{"num_hidden_layers": 15, "hidden_size": 256, "num_attention_heads": 8, "num_key_value_heads": 8, "head_dim": 32, "intermediate_size": 1024, "vocab_size": 2048, "hidden_act": "gelu", "norm": "layernorm", "norm_place": "pre", "norm_eps": 1e-05, "positions": "alibi", "qk_norm": false, "attn_scale": 0.177, "bias": "all", "tie_word_embeddings": true, "parallel_block": false, "init": "normal", "init_std_qkv": 0.0275, "init_std_o": 0.00502, "init_std_up": 0.0275, "init_std_down": 0.00502, "optimizer": "muon_variant", "learning_rate": 0.0103, "lr_mult_qkv": 0.5, "lr_mult_o": 0.913, "lr_mult_down": 1.5, "beta1": 0.93, "lr_head": 0.00828, "max_grad_norm": 1.0, "warmup_steps": 200, "schedule": "wsd", "decay_fraction": 0.903, "decay_shape": "linear", "final_lr_fraction": 0.02, "batch_tokens": 131072, "max_seq_len": 384, "doc_mask": true, "train_tokens": 797700000, "max_steps": 6086, "dataset": "wikipedia_en"}
MLP neurons of a small language model. Each row is named by its layer, matrix (up: input weights) and neuron, and shows model dimensions 0-255. Each number is 128 + 32 x the weight over its row's rms, rounded and kept within 0 to 255. Numbers have three digits each.
Before each neuron's rows, "fires in" lists the words (lower case) most often at its 100 highest values on Wikipedia text that the model never trained on.

fires in: "this", "that", "one"
L3.up447:110126129181173151108197108143139082121137156125151137151112108124175118196157138124128122063059104119126113091128109156137148092097129144100119184137103159100143107108076113080138176041159175109128132145147135182159169097126135137118140115141120142106174147156099187124141099153118153100131153082114126178130109176124103110078105086068145192159092185108121122168174156134073125081085135101159126103085117081116115102131123171156149197107127012117198102147072125154115132109101075138154147131128116121137107117101181135202081132184068086136092135099184144121158174133148137126082167149164112182104127119136101105119104153138153137110148170114117122139146145097100128146102193089121116106108161074146093129178162091116103134101171156052147157134111163038117094068160111

fires in: "of", "married", "toward"
L4.up9:152122065131070107106111186086122143135190124151175137131144136127060165139117169185120123080124135125099102189149085085144163093137158122108148131140089133103092146086085139143094137136122121124122122158109210099137169115100103110095099093151172173181147133103130104163091120159090135140122137098095174064136113057103128158135080058074074088090107128087147169149173105103139141099154169094115150130138168082146154086117122170130130198142075130089144127090154146105106188099158098125159155188109126101148096121057174119212124168133101143110155138107173153149098133165087103072077138135153154126131153134135169151068067181190145104130177146094135120136166119143115096189104057133124106165106119123086137137061157132160085126109117100152127115106128149149079158209145127

fires in: "of", "the"
L7.up478:125138070151162094104135081083100145142086144068063094091083140189152150076169151129134132103138118123118151102092158097111091096193099128129146144163046151120146120106131166135131071156154180112116156142105198124115146075090062185120130159135144132085185149150084110089184118118102117143091120082162136112130142154097186049076109124186159112127101134166124140188136174118142150180137125150163206126112115120075105156133167133147161111119097111191127145058186090150111142100180145107141130176118097151134117130154094113162105131181091065128127097130165157150141095128158109133124141197144134063173188135147074148121122105103169117100138113160123114149143115133075193107141167116143129096091075096172132072135107135201116132114098092154091144137128144126125122147046113

fires in: "is", "was", "became"
L12.up428:132099152144116132115133098108032088121139155093106131120171097128146144086065090116106129155153197214119116118133145088167144098132110089164106166128106123134128187163124178122133118140118105106112171152102129172139127068115217124164177073103135090114108160094130081149119103150119118162055200161116124128121145158132126128131122121125136115166145164144141155144159138142134091140083107132065134136040119132096119085158137101084144119174094140157129162117143183124137126118150117120111148088110117103119165205105170211104126166103153104123131134142175164098072124153185175148140152098073091065110180110138179155143171149144135127065127092129144092142112130190126169095124160158124061169110100055053103098121144122143144135133121187183107086104128153156119122052130057

fires in: "from", "brasiliensis", "silver"
L4.up712:131143147116186108123078144097141134120097141114130126092161096162097150147119190129106087141099149109097181169117112128068116129154118147148164188148139175124144131134097115148176095145191169133124132132115068153120157096128110109136021155158119100122149088127129144142058119237051096075124184116071151142114108134138111106088121069166082106145120090118167157096109110087140173178124093156118107138129085078188124113131135082130160148119172174167118136089130122129150158110122121100180097117103135129182180052150127142161119073114148137158151149131127113161155055118144149122151157078189110139163147139068134132109135127194119042116107163073093130114136145153161184127097174166176149131107108139130148107103210133087119079124120082189084108109156091106098148151107145

fires in: "of", "society", "social", "azerbaijani"
L10.up880:148137107080176202165125159072126122161128151151147154121128098138104129118126114089181070095148118103106115134091133081108155118114116176169140185119169120146161076109121160166123133103125114197149101156198131096147118093147144219175076157162067162082137108125130111172101182181111153102043093095142093103101121140122188172088143106117104174081112147111092188093125143117094138163097147100158097095133091125101091112147073109096135136124127103137189115113084138136077146109115144100168163191105156098133147089122143168170135145106123087059095073122131103099148186182148134100142140047130163165135085137172111157105183117140103198119149096179100119166123106101171167116149050112145111130107123098141109103150096141186152180141142159159064122139083127126151117163107127

fires in: "the", "to", "same", "such"
L7.up220:151099101085124077085121154130137089117179134116181181148161179082164159183107120119061107182133169131162134147095084090108077122136127108148121104127153098134109130135127169112135092144170194114102166121206147139137106083180059136131105144113141133074166110199118098159105104153096160124150152063103043180144126087124137138135194135118056098151090106132140132119083112180188113115144104123147165116112145097101140125107102168147128064160102188157102124108123126141144141118153181151136122144111162176102106121155077076123150134143124083150140137070153068124071115089091147141132087129187043134069136143171149146134160101063130091137202132137146108130151119125153126142134197143122144078115124126174160146108184135149063135160112162118141116130115115084114075205090132

fires in: "is", "was", "committee", "years", "receptor"
L2.up740:120053103129100143184107177205158141126121058176126163161126117098099166136171143128132095131143161143096078131132150110118156102137172102075157138195127125115176140142119121150155155155148093156124100137111129159177127134079152069125120138140103140099182091126111123093108109101099163153136194090111193089171199122095123069164123136132155123127164091141135062131080129111130175151155128125115120098153134150108160147182150112126088080168128135170094141121116132119112116094114117121117150102057132132166174101092124094146109112162058142150128097146080132086064139122196090084061076092085149119166133145073109126170125078179120194111170100111166187102170168101151163159179114144101124118083077111123165146108138123105137107123162228138076145165109167087178093102113168

fires in: "was", "is", "are", "were", "not"
L5.up186:122099128094095181083132127131164137098124162172110107115140140086119172172145094151136097137165158181119116100148061119107117149145147170087136116172105142128150129148134022109087212111112136099180149101081127088143142182120106194167126089082093061137154122124096167126065160158175159148084159115107156118147139159106076090100084166115096139146096134103098036164117149127129091173119171141153096124188144134068138151150144102159094131119173171152156107091085152054117105110148107184118223113144144123079102127181156078170116162127174089088109163077133146145119149117156162130093187100113102073118112125148109113137181120129171142182145108127195146097122123137144153130131106156102106105072142111106187137119107153064069180110162125169132092135115132110152122119109132

fires in: "became", "have", "was", "has", "become", "is"
L5.up744:136140106173138112077144164162130148179113112088161105125117153073159200109210095165122119158154112126117160077088095126127105158162141142117100135141154136165164182102112117125168137076156097115175164088106129109133135133105151171078154093115085134072128161102154180143092141150114127133121165147133158113154215116102155117147129115103157135125131136106147084168113154170153099128142084133083126118097155129117134184152056129097153134166173097115062111117093120058138084063119180143092204106081138124118131109073154156124103178116092113082152094124113089169099134103210134105177163105103123101150153108141115098196151138129116104097125091089166156191135144141073176059140105092151088201107077089137140141088124093154134131161120153204158107122061116144076114140139200

fires in: "over", "by", "of", "honinbo", "than"
L10.up846:160108140140071115110098132093164066092073101142136121153118175133159105188144124100126131087112147177102117145111165154119150102133136123096100169084147153131162107146111136107085088128137056151094128088112114171083150082172096130136112119145120096127154149151178115117167089091094069137159159149156105095193142089112117111178129070124120095204119083094082142157182124150099187151032119185105058149151149120136142137116106119126086103105116152152106142148159073177134123121146142155129129099125178129123075063119091134171145138085143112094077092129135178148125170129169091074084131111173057111131131154089119173152173186128117170174145121131028111198137142140131116112080150123104138191137155114173198090141136124128106153140121169081133149140091105202139186123122148

fires in: "one", "this", "that", "either", "magnitude", "ability"
L3.up879:116077135159146092143167172127183126132171143107116110121105115180091149095133132108094140109079171070100108170125125149136094137115097165118128195106161182098115141101133138102127132141105149087196125169115085088143095158173092102058121182148134119150073115166117126141081111067060154080129148098115086111145165083103131053146124146095142154116090093111146120156156158135156171116169129109141118151173100063127134091134136117172150124098147123106153117083131173107109161109126118149093200135066136166093197153176161093101108210144130102183102095175079158169126176135113125115100120136118091158059186090125118100146117146085160107126118121137133121094167143185092161145122137088120140103115165115137174125139184096094070233142125117064132179173107154132130055109137167

fires in: "not", "votes", "no", "notable", "any"
L3.up183:116147072143142119163095101158116187130128124130165089110157104125115075158135129095089139146101140130081119145173027147156057131099107120095187098138058170123139116175195147166118071067205082170108120160156139117143171156101077156097150140079160061105104089156103070129134142145153096163148143066169132139124104171156145105152092190152149114119079157095128055130136145145090060123169118110148166079166118148096096155123110140157129125132084157130146156215143095099092039122134161134143146199124159115110152127125130138150158120109164135179151093140109108131162136159138139106144130107151154126139060143126174083145099129109132139094119099106078102091142164102113147117198172150178117115142139089166130145147169113135119166119132124120129088034117133140183138111165071

fires in: "census", "website", "population", "a", "basis", "species"
L2.up973:138075147111138099186133053138169081118126103125153172096108086169210077099129131151121104096141130125138066071140150168102107143150134120169207160169118107088168114091199092134177172139149063127144184170169095099103101118121174190135119173167106121128123112129147092118066142146114140101147172119144144148158138171095156109113107131085186111158099139118133173130113150094148084090152075147132161135125100164145100143168145142116101129113125098133123102131115142163150129185102127103182187130117160171145157142081078114164157129068130066086085156110156108090173143127100169137121158117072155108055104159092124103080101100136147154151147137136102105133106114076200078177167166071148129061138147140168073143137107110119081046136153110128132149134095177121134170088153089

fires in: "not", "most", "no"
L4.up67:127096165117088211106129107113041123057160091171115113085121159094150191177126080141147165132103119141117171074140104142152168191110091067066156105131111093054136169121126110066154132150196160115144103116069163196092136121088152118138124100091158132088144082142073157110109103175177125144138082141150093117147140143126116122151148199129166118056161161132132107111065154106089149126105137112132120074136159150120114085114123107085109073174122103109105139160168171132077108163182148151136192156113118090099124084150090112160171134148162120126057102136143196161104164121143083127156119165164129101133131118155118104172087122127122117115131133110097077119151105137122161133123102103145188172149157088164107104196158124129056130171154175133155107112081167132137155114184119

fires in: "his", "a", "two", "year"
L10.up669:153087118146139069114104126124110106114145086170140179108080111130132108127129116117133066107119145117167162174170108125151101099161141105128066101200096135097143110112105155150124080116090094155123114097172116172209134162155146153094130142227116149163173131166119124161110107117121133112099138137140062154138108109123169184132117122101101115129083089093155123153153122141125139135123118167116110110156091153118063143160078144160124154114138124169097068141121124130158158108111148130163058175110154081143089135099100026116116138174150098112135204050154152133092172093127125115160169042188142130099109150102106161150148066111178117159122133111046107114157098095105138152110151138130129186145156151141100137092116118150188082098133120146155183149103125144093142097255102

fires in: "between", "of", "for", "in", "to", "by"
L7.up525:125108136147108079127140066099145139147126162080117111144121145117121154132190175163065164032114072092102141152112114117160103125114156191148184157123136064172114097047112194171141149136146094122141111117229150081137164133145125165096128126112121142081096138165161159147108126147115082154082142126115154139114188089131101132123137127122112126166163032125087126105153107166153140133086097112108141134174108095142152184143147083180109133115139131152110157156126091119100102080123102112185091147146121166160121098099091126136049145141105103163122091119138105083153171132144162074152112139128041113097131135158060110129125082118197101126133074100141161150095091176190188094145100190151179158084104105138142113114142192107145155103168097105145076154113133098131139137179109

fires in: "with", "of", "against", "by"
L7.up557:136077150094151111109130197120142120124169089109123131087126078138117147210156166143102095113123113123091124165134168152137167127143150178138076123132065131062099118177118101120112059173081147164128136106082114105130137159129129181166087128160091129188102122121162125173149187100110112090119169128163163134145162143089155128136088116151053093167143164153130157087139087149110138127069103167093162145071153111143096108141166129188063188095141072149158122082138133161134098112105104116178095094110107099118048126127154141120102167140096041094093191128177162133172130110048111170146125196147159175192115116137126191137186150113152098109119084091145087192133129121120147168146119089147120123122129071194120145121091076124128145113137107159132074126163096095120153147136142

fires in: "first", "later", "was", "career", "following", "also"
L5.up99:061117141125132133158138065161128130153155098161140164196150120166116136107102089130134146109168138134159035189169128137125203097111149097117172110114143121128117163142155161071160123132171158114164125135134065147120093117105180096064151118163128140162140100160137136090140166134134104095140149091124143100126128099112114146127095148120134119170079125122083087124113157121185112123119111138189085045116121098077102149176168102107128120126139086208189141105082107170117109075140146116127123111096148099166148153134168075118076169194127122107132121134078122110115164127202137104120151051151123110137045159137103155144160186100122117126165133136146203139135122131135173134091067139085069155071075065114106124136154067132140172167132082186157175091086133137092181099152098

fires in: "of"
L6.up684:144116103137137163122179150138107197123132147117136089100125138109148157166114147125130145104131181133195157109113171136179185146177118086097141153125057101141135155112123127123175092084117138119106132076149115124151212138135131165140080181139177127142060104104100134118141134144161135151136098091062119106188140134065083110113161142102117149097136113109094122136089207178088175137069159131128178074176104152100113158170150107133153124145145108182115100117120171141078142105193132136141139190172125110064165151131120123142100095116163106043118165113167150125134167138140056097108124144143183118097131164139121112150162121094089144164159078162085149128116056123117163178154179124091114078058109131129113144075070096077035153087097071127084123159139106154128135111098151

fires in: "of", "at", "to", "married"
L6.up65:132085156137151094142179157096140170137097223151134119131184149097162139173154167137143116087128133098167122207114101175115131157128156120102116250136088118075136087156101170170075098140134147147094148185088189120097116095085109161164144093176157140097089090134076106153157188114133154122105114094141136142122102157130175175152080137136135120158126119114056132086133120159087191148080085112044161061106115161096154153138111182102133132154104129144088147125183165161106150118119128114159072145099147061118150099156153107123134136148077076119088120106139111079115096102111111155092176075147111144100116108135139143125154139131161161084152131125130131151151125111117146171157175157159092137081153039132148110086119100118101077172082138134117120115116063115096188168145152

fires in: "under", "during", "of", "to", "at", "following"
L10.up645:090131141153133126126151152061180105119087155176177187077138111127074110148163129174103099092194102087123176116158161119114060101124148081084148158141098096139126117117109095202122078146121065085103138146098147133106197095137130153109077163114110204138129116120113132157120197160160144117139097117137154177127152092082083096147113132119095113116098130103166102140097138132129134093123088122092087087173086125135155124110096148191127150093151156143193153168195086141157134104133068092184145210161125108183074097091196094113107077158111108122125179103133127072127167109123152116119156154107145131100117121153098175099138144143079144136131064197177138092188145153097154169117140091187115104125113036150141137138113142150090143114154063170163115111138129102148123117119112

fires in: "and", "to"
L4.up572:135158127160074146092157142122173152107153120133111138169133196131136091133136145152111078141084159144174153084103097083077118188169148175113130102128177082143109097157141137115126140159107106148116102135169144130104165096107135117102120144164119091075075104170141130104105100090093105126149122123084095122140129145156096219133105081152121134141143036125133135128202175086198118145124129134166133142137107122074144096141072106082130124142135154183124144022085132175105124132093132104162131108135154162189117162122046095170083131136136126151122130220128187068147099081133128121132095108103068113092165135132172186136086097102150127139146137172182139199148110163132172044130163099094190097121157126121160124132122150083080166118172119155090129101059159126111144139131139

fires in: "this", "each", "history", "every", "one", "institute"
L4.up576:086135134164187126135138134114130116059151199119111082118204133064093121163102151077099154126081121118160132130111138122160152209094148101090123168120113130119131183077139116102166099135137107088157151177122133139120085114096147126154127160120043139144144126169076171125077059109091115165143126147130153080144125098111136154103161145141139141159091101128069163078115155113108171139150063093148108110188130111182124154154173148091110092142153153128141106135143181143135145157105191146168099125117072084147081169124158090113154133093097149054119130169180167095156128125178171156138149150125082101086140035119071129150101091193109150139153209105081082102149122137111125158122194072128129147150131093184123134112135145106132161122186117097132115145117177119110054143081141

fires in: "with", "of", "behind", "together", "although"
L5.up146:086146124145120092107151166079190099085090063119081142116176128103082162073102109156082109125121140071079148184123090154160116120111117196183133127145118107155205131103089134070121150121141146160101127154109146176162146063129147116122124115160104146130119095151095126129142085109154119144133147095098114174161155103167128085168148102178112147074151175141131120094121088198139110115069148144080134098163158082150173141077146113142152126130105101088157117115185155071119099121141138168150164166115100054162128127116117142179150209109159099132041144092128187141171160162137125141075143151087177135154115091093123134087136147098164112115094154211170131147073205152145071170123104092183163073123082124163104131124146137107110128171118086096089122182155136126090123141130120

fires in: "as", "became", "becoming", "appointed", "under"
L6.up281:152131121104134125135164153075134128103084036151154131108136159082088194135126112154141136126090106169132134078109117105111156098141094152111107108160142156114119110101100079166220100106167113143132161111121111115152176091087116153142112102111160162123174105104153154117142121116101163178090149124108154152229162183162113123119084158105152135148113194141159137142171092154195212117112122177092106113078100170158136094142077148123096103102122128083083088137157161087157173105145135094118157118177110154123103141157148143119102149119127091083131119107126110151100138142079079104157081053094208125097118169157168121116114152078109130073125130139173188156160071109106158068107150160121153108059145124146113048162096128109158160102116143221155075154091183144112113121117128

fires in: "at", "by", "in", "of", "on", "between"
L7.up1002:052148150154167079111184132126178125126177133158123141091157113092173158119176121089150149138113135129118072135110105099191070093111087158050113180144130063155096116147137174125144107140143114169106134123139134158114068092143159125157193154102087088166142069125091124093148178161140129098086122133121170135168129086132118132086126136154111137169132079109057134095092065143113145161100132140097132130162129191091145101146111065091098168124081101141128126135146149125164159119118089101154157101125099069145092178148131131144129112110105134127130138077136121173162128152136143101120106106131047173109087145207109114101133140130095131134148051141131149140172128166151171099083149122120120085070169070131147114108157154074112102184116176178163151129104143164102120208172243

fires in: "of", "won", "received"
L4.up233:115133149073156093106174109048153113126095127164151145121101140175137146117087150126144142075135160083114165146153094137111137096192086121143105134147097060146132099080155137170162116124143140157104167102144104132145112165119137197133181144176156148146151108140110134089106054085098109046122150137152172149132157080046077087147157147114094138099110113155071188117138128168121117086040128150097142115193146131098159081146150141114093091093140116087126150159162170198126124092143102105195085111040139097049149116095155109126136186076113139176135163160141131169077129140099117094133150116129169086162107146124077097110131172154069119155134103110104101143113087181128176143167099102166139107149158102128154093150115200086113118162156135121146205096149122141153121093112145

fires in: "at", "won", "no", "in"
L12.up171:113084133058117057067156150147141077104150123194178166090162120147149150152121180138118160132144073110156108144118110121150140194164165064096127092085110093146147128127129142143141160117129083075087069110052170133125139115121116129079148162087090150113137085143143138146085197113147120143179089132089121146160143071100143170049154133054092089144060224139110150094132203105156137103127188142120138100184128166143129130099127070159124150078108095133160107138153130129132162137120105177125122096120138090122099167155082091172136151100025145156114187125140139159128121114086105154155157106120156160118097128175133124142157111139095127173107081143098136117166108119157153127155131026104122186140161054109131131134114138163120113128118144121139138113163169093114137163141166

fires in: "but", "as", "and", "with", "for", "to"
L12.up493:152052135105136111111134106135125106169121154098097116128075098138090171128120117157118132118181114123177101097155153090024095144164212107093110098146160151122115142109119143157178146119093121199155242123108162150120083086062126113105092154158123125067131147110133126164066144154135133113157142063144078147173112141055138142143162171090109134142082141101101098091107089133108118057097126124125150115091135156175114150095131128138134113105175177112153162155159114117112080103149149192175141138141067161126143108169068171139178114121100062151142095150160087130132106158102105158102131153041146150121177124089101149118138157149096138147096140113091152148105093173109056085169200108102139087118139132172161145138158138176154156173103073163136110134115160129094175151138125

fires in: "that", "principal", "make"
L7.up166:155138109140176106136098122156178171119196134060135164133092121091140124174108101120109187117130095170070117088104108132133103160149158158151128130180167187133148084161114110138187052116117159129137167120139135130085117066163082115124127141168098148074116152111133198153168112104094150105113154110122118053144110136126084143124174084095058095147115183134094152136139082131149171081087132141118120110089125160164075137148067174161164128129137087159160122156129102121164101126030156118163148152124121135061120165171149203144068171120097100142121140089101142152125125116132124130111091140135116146112122168097152112127159130116096139032149085133111127181163107137136130204088066178182123118158123068091055185126142147151129162118121102135135105055154172098094115170136129

fires in: "is", "census", "ocean", "area", "parish", "population"
L6.up755:068092106107134124156113094152129136077126134178084182127163107136146138094184149121126123111104128102162098122145097189084152139111143088104074120172113102125131093105135087123159117114153073080121160121106122114103087164152113138118108154142116143053114069152113083085114084133125159141110152178187090080128142131131133089093144091199135171103140133169118166187058177122166150132109126124096180099143145125151139079147164167091125143142137138083112086148140092150138074164102090179083179132135140136089154175119123087138081118137118147094076104115145179156140182178184180112170150122108123159119180154103130168101180121154127143145117124149186133077138068176132158096123133146128172118118044156035131113151098082108126207131079134153138146134136172156229120109073092

fires in: "in", "at", "for", "c"
L12.up560:136127162088142083139163048124098123112132096152091155133088178128145103121179096118150093145110113162215103118166110105136127097151152103119062174124114122159170104123169142123126204124140161098119131194069133140147113162085100148158144144100093085149123173104090132156142142130059081157132116135120181095123132148153134118118083069115134122094155122160084068093116204095184111143143121069101115112145158127109105098135123086097091104111184101138172148181124070146169116141195130094146097168137207102166107134115105117153183118098139131097149131133118160155110110127121130144133154125133137066147101169034107194134145126139086158177129102118171077138108083149183131100117169165138132200074110055105148168081149071116123094152085149137121070144157161186154147160118097

fires in: "for", "of", "by", "to"
L10.up637:161142130152087104149161117109166124118150187126108125159181157132113180148158110128121115153158139103132104077147141138110093151139137123048128128121157120125124127177133140121132163119093170146100116142137130111077135219015129139193080135092146129111124106130065134151187167149141077160129112156094048107184123117162141123133091129075097137126151164132081188099128175125150103147135175059102152137093108138094098126162090168140115149105170094099085152176130136126134062092112142169189151150132106129102168116089119122138156191151068110067120169135144140167196139107169171102085122113170166166165164099113148140162109141078129076118070127146081106085099121073128102077215142104165082107079148093164122142153146149097083158094137056143135119113132107164099169110134160

fires in: "women", "men", "children", "people", "you", "youth"
L7.up53:098165176103089176150102061085130130156093116151133122127099126103123174165106107144144108124153160106047076101118125151115143135175128170205132130125095099122170109067121134115068124120100184136123101105131155114137165095115107125073156116116145176174135171180111164167117195115158148084142136138095089112145159137201132190089139136166103103137155109088060123080159152156069141185159103172081165122122176104156079092195068116089192095120157126120148107112118123178162134128155159138100153097071170133092129137128122173153092136143192134125062137127092142096120133082104140096152094096115136143163096129095189138160154079127162108155130173133040182114139077125123132091138170173115098078151101158123145132081148136106152084102156167121083141175114169084088138127168161

fires in: "of", "to", "for"
L5.up544:132161125158129091103116098085108118149048222105106105105111188185100151146201171083142108165164133134135188140166116078127097140131207149129141116141082168091097124155133107095132146158152092147083115158116176073159121110088136152106097149129143117117181173120117090099227138162084117126087143183140045073215162136164117098088128162129116092178106163114138114092091154154128145173087131191143167149107077064151096125076107123127105147103069086143142175113075152149138077058168157122149140119123094097079115075186120126116161117109089133086101102161123150050103085100127106132148150122148131127129140113086149108075171135128154116123101120081104135138143153139116138085117158101155103085163134121193153144134144132120117095106137092162147098153114117157122158137168151

fires in: "a", "ekaterinburg", "actor"
L12.up216:096170103085113158187157145149156140116120159110178109143130104118144169171187128113148140141173093160132104088159112202109164139200118144150095081093099163131130114191117121097138119108169153118151123054131104170123101166089145152203172088132109128168087106149111116173178146186172156077082157124146107173110093145070114137150119129163151147111127156155135166104100137078147127103092122135107176108096126126119135073191147141161174123112156136111094127112095134140098113117155124146086074194098121109125088112134155104168163091123140056218065099134091089098085119160123086089114150109163131076143076134110123159181131190109110199135107104171163088128114058100073181134116122087140121144100102108169091092130136078108171117130067120100162110118143110157161059106174136

fires in: "at"
L7.up346:110141145087133132131160106111150128123155161123131100189099141126096093175152084126074120159150133082163103070151084118151128147126149168121066185134140150111125175133119134128142135171147168034078149174131213175147090179109147149122091115134114187102156119106114146085096158158086168110152144110123105136077161146097101116135103089071114191157139099171089132179148153128096141092132098082117083109090124106194130092118168080150105111057144160135146126113093155142088081133068102137048132177098113088104086102064182129113181107127098173092108112033068121136126119100179105116143091170135119146154141157138176148111150151178165181147076093167165153102163145128070130112127120161152143207100111134126173112162086135118102133129109121148154120168140133122157141191153161

fires in: "as", "became", "becomes"
L5.up698:095126159220123183127185116093132118163053118142140139117191149094145113138096103070114061179130120161150134106132151113176094125108119090127146134122083173130182156179114053163150199109104111162107170155169106101134133128075148097128166111078151166156137084117132109113141093127150139168119235116141152129194162117131134123134118116137147125136158118142146175160142095108135084131191169125157097125087153146094102094094165157106129148090106079132110084155110154108136110104127150177096131103154061079105131139118161156113085204115154134125136119106105111069088074123146125163091094091072134098148122147094141102128138164146136062111104098147114175097183186091079080162204127099054140154066169152075146079113083142093102135126153137170135119090129135142127129102094116

fires in: "of", "website", "over", "along", "among", "although"
L7.up507:160133157124157110141113184052100084104161130111158149155162149172153133134095081107115129102122141155152129113114146090131127094135167203153059117141132112160143119120100124096136138090110162164145063148073101137074125123140225177193168159121086130175150107128101097126144152108164110151138114080108143094128142107120102096152131185059105102125080101165095156133173187149148125142119107175177149094092128173068121174141120143154106159112099132124067113144155156174110148087103124142095142098114153137080090119112117202100124068132148108124121124110050114107138098145129126101047199122165162096113086161105146157092133147151072177122126133212098171086127126158144120146126089071164126171100158140159165121115132123159141058151088148112159182148081118127152227098113101

fires in: "candidate", "county", "ivan", "fernández", "atlético", "rio"
L3.up619:139173138122116109101063171130150167104162082086111166154152130148149110126125186137176152121137091128180040129143077170115138127138112117140108121167140158089133078157104101144135162117110119180153100098143095132159149186110089136174102095120159200130115124103121141095172142089130130164119124127115152122149169056113102162170137098154131187102145086145069174123075168119228114154199158121170078124144198092136111144132177090128164168184130099138126137136145119107112121202166135056129108108098137139104139147100145145142111120124081102147074160139114108110135100148070163071179089144110118210120115183087096134184088064046060144120083140108126084082202126099084146095164179122086120127131131140140146146138116124120112122121141152079132158136150118170107144143133090

fires in: "with", "and", "such", "his", "its"
L5.up925:077098161141118143082159164178219130123140094174136117157112099118165129129163074165079120122065127128158101125137150159144066162112150135116134091170124164094135131074118149121213094136118096079174088116150145102181150087130063108111078129209126122121137158141129122138078069084149093116115105119105120213162130155162128107127141068065144176122091145130130107160129160136152142150123133098122128127061110097102128089098080130157126147062121141149128131174139154102113112111173113113151157135183145139127201145114109112142133134134132106144092101147163136107155098118090128107188194135019207098156106116157114137125088084109083090102133146087117130116141168126143129138119151081122145128166150095199159164106098126139093188166149193146076120125054174102105141142146191

fires in: "are", "is", "have", "s", "has", "ve"
L6.up553:152095110144100082164163086176143197103141151116144127118141126106179186138120093101111154086123164084114119130134102072113099162137112119185123080084101167177148142142106170073170105138125120099139132127166153136170133111118124152105129199126103220177112083122162150102111154104128166118145168175088130156135139128060169041124128147126088104155141132114170074111101187115065149107152159105126134168145118101068130100149150154138082177089117132099128122077145152154141083098165136083119168129072168160152119111110130152143091148084140074161115123206077083085145121113146159144135126129104106138124189107084118106148163103104165126149134077222064155157146080141190167084080071144171133122147124115125072132129116128134136144146114169100202093111191164150074104132106112

fires in: "most", "more", "many", "other", "both", "rather"
L4.up297:063073155121071133129144091151125189084110133163111186150137075124141082192164128112069150159111127122124219090061148149158116184144121144109113131098152126121111138140114088122173089139143131130141122088110139168131108117158141087133166164119161062080174119191081162089134110127158129102180142093132137158161194112151087135117081156123123162133099149170153141116110175129154117169098154098099082152159112130090127107068118106173143103133118141155064156149175147147130121143140186152130092152153129051085145134121154159152123148084152069109172094141129144118111111106067134120178151130135162141148101165124201133109161085077169137132168111102126066132097096085144155145137160085067118100098150199097095104122062085138087117070100202139114119075088138143143147179185140

fires in: "a", "total", "green"
L12.up980:194121116179110130079131112075201170116121122158147157110108179188132158184112156101110059076125144111104121109151101160104176124109114136153130146144136097117105086178073089139185102103090111111143154133111157171133126140081150148138089101123178027100197161160109116132183112119139179063099185108114089136074104095104121117166145113144162142187126092105166122118155070131098108108124085094099203095160180089127125105179106107139087139105174114145117105093187124110132103144092128112098084133130094127117158098163126122152097086138088058150152146170150124143104091099156089184112164117205076158142085179130095127200176151155152102107132147164118107134081097119089111134108121105152142158183145163142123123131169123206118121125152127166116127113113139176062179130115151

fires in: "and"
L4.up483:143107119084163096129131168133095130132123081177146175156127090149145100122144135105129113120083132127182126145093138146154136136140135113123195139130118118150118144103098127116127178144151129175177156103103146248102133096150123137094127158159135114132052098143067070125132182102103127108144108108081185101135161131075103154102120109121120189165080096104068123128121166116098104153106125124100047146104072074098169117096129174103087133154147133106082120130145132133116119113121151126141174087062137174170136071114084139162069129178147128132132090104123156072176078184072076188057188123063182134068097126146150097190150124088131106181143128108119099175105137137197122109150100113113151157136152150140148142160132126118145103190093151127182064155117113128153195167077116

fires in: "votes", "total", "in", "according", "a"
L10.up699:095103125140109126152125137156107139096139128098164140133109133129114142139193111165123150123171122139156129066138129135118143117109097136115150180136086068148094163185086103122186111123147128115087155151120184159098157113180150088131078132104102138196158108126171036120133134124166066133128151039110096144164088088130171105152136158134208135138117138126092171098112117085153070161167101096089106132129145177142121103062097112071077180139147193164125142102156112112129138132101121150097113176114153121133169131126120160182083207061079130149083123094120146116108162155075165119117169122113169107171097151103140129156156068136102128135120108159145137127119122088096139121066115126117089241201135131104116146074058144167075170185114116124123161094138164107101155139079180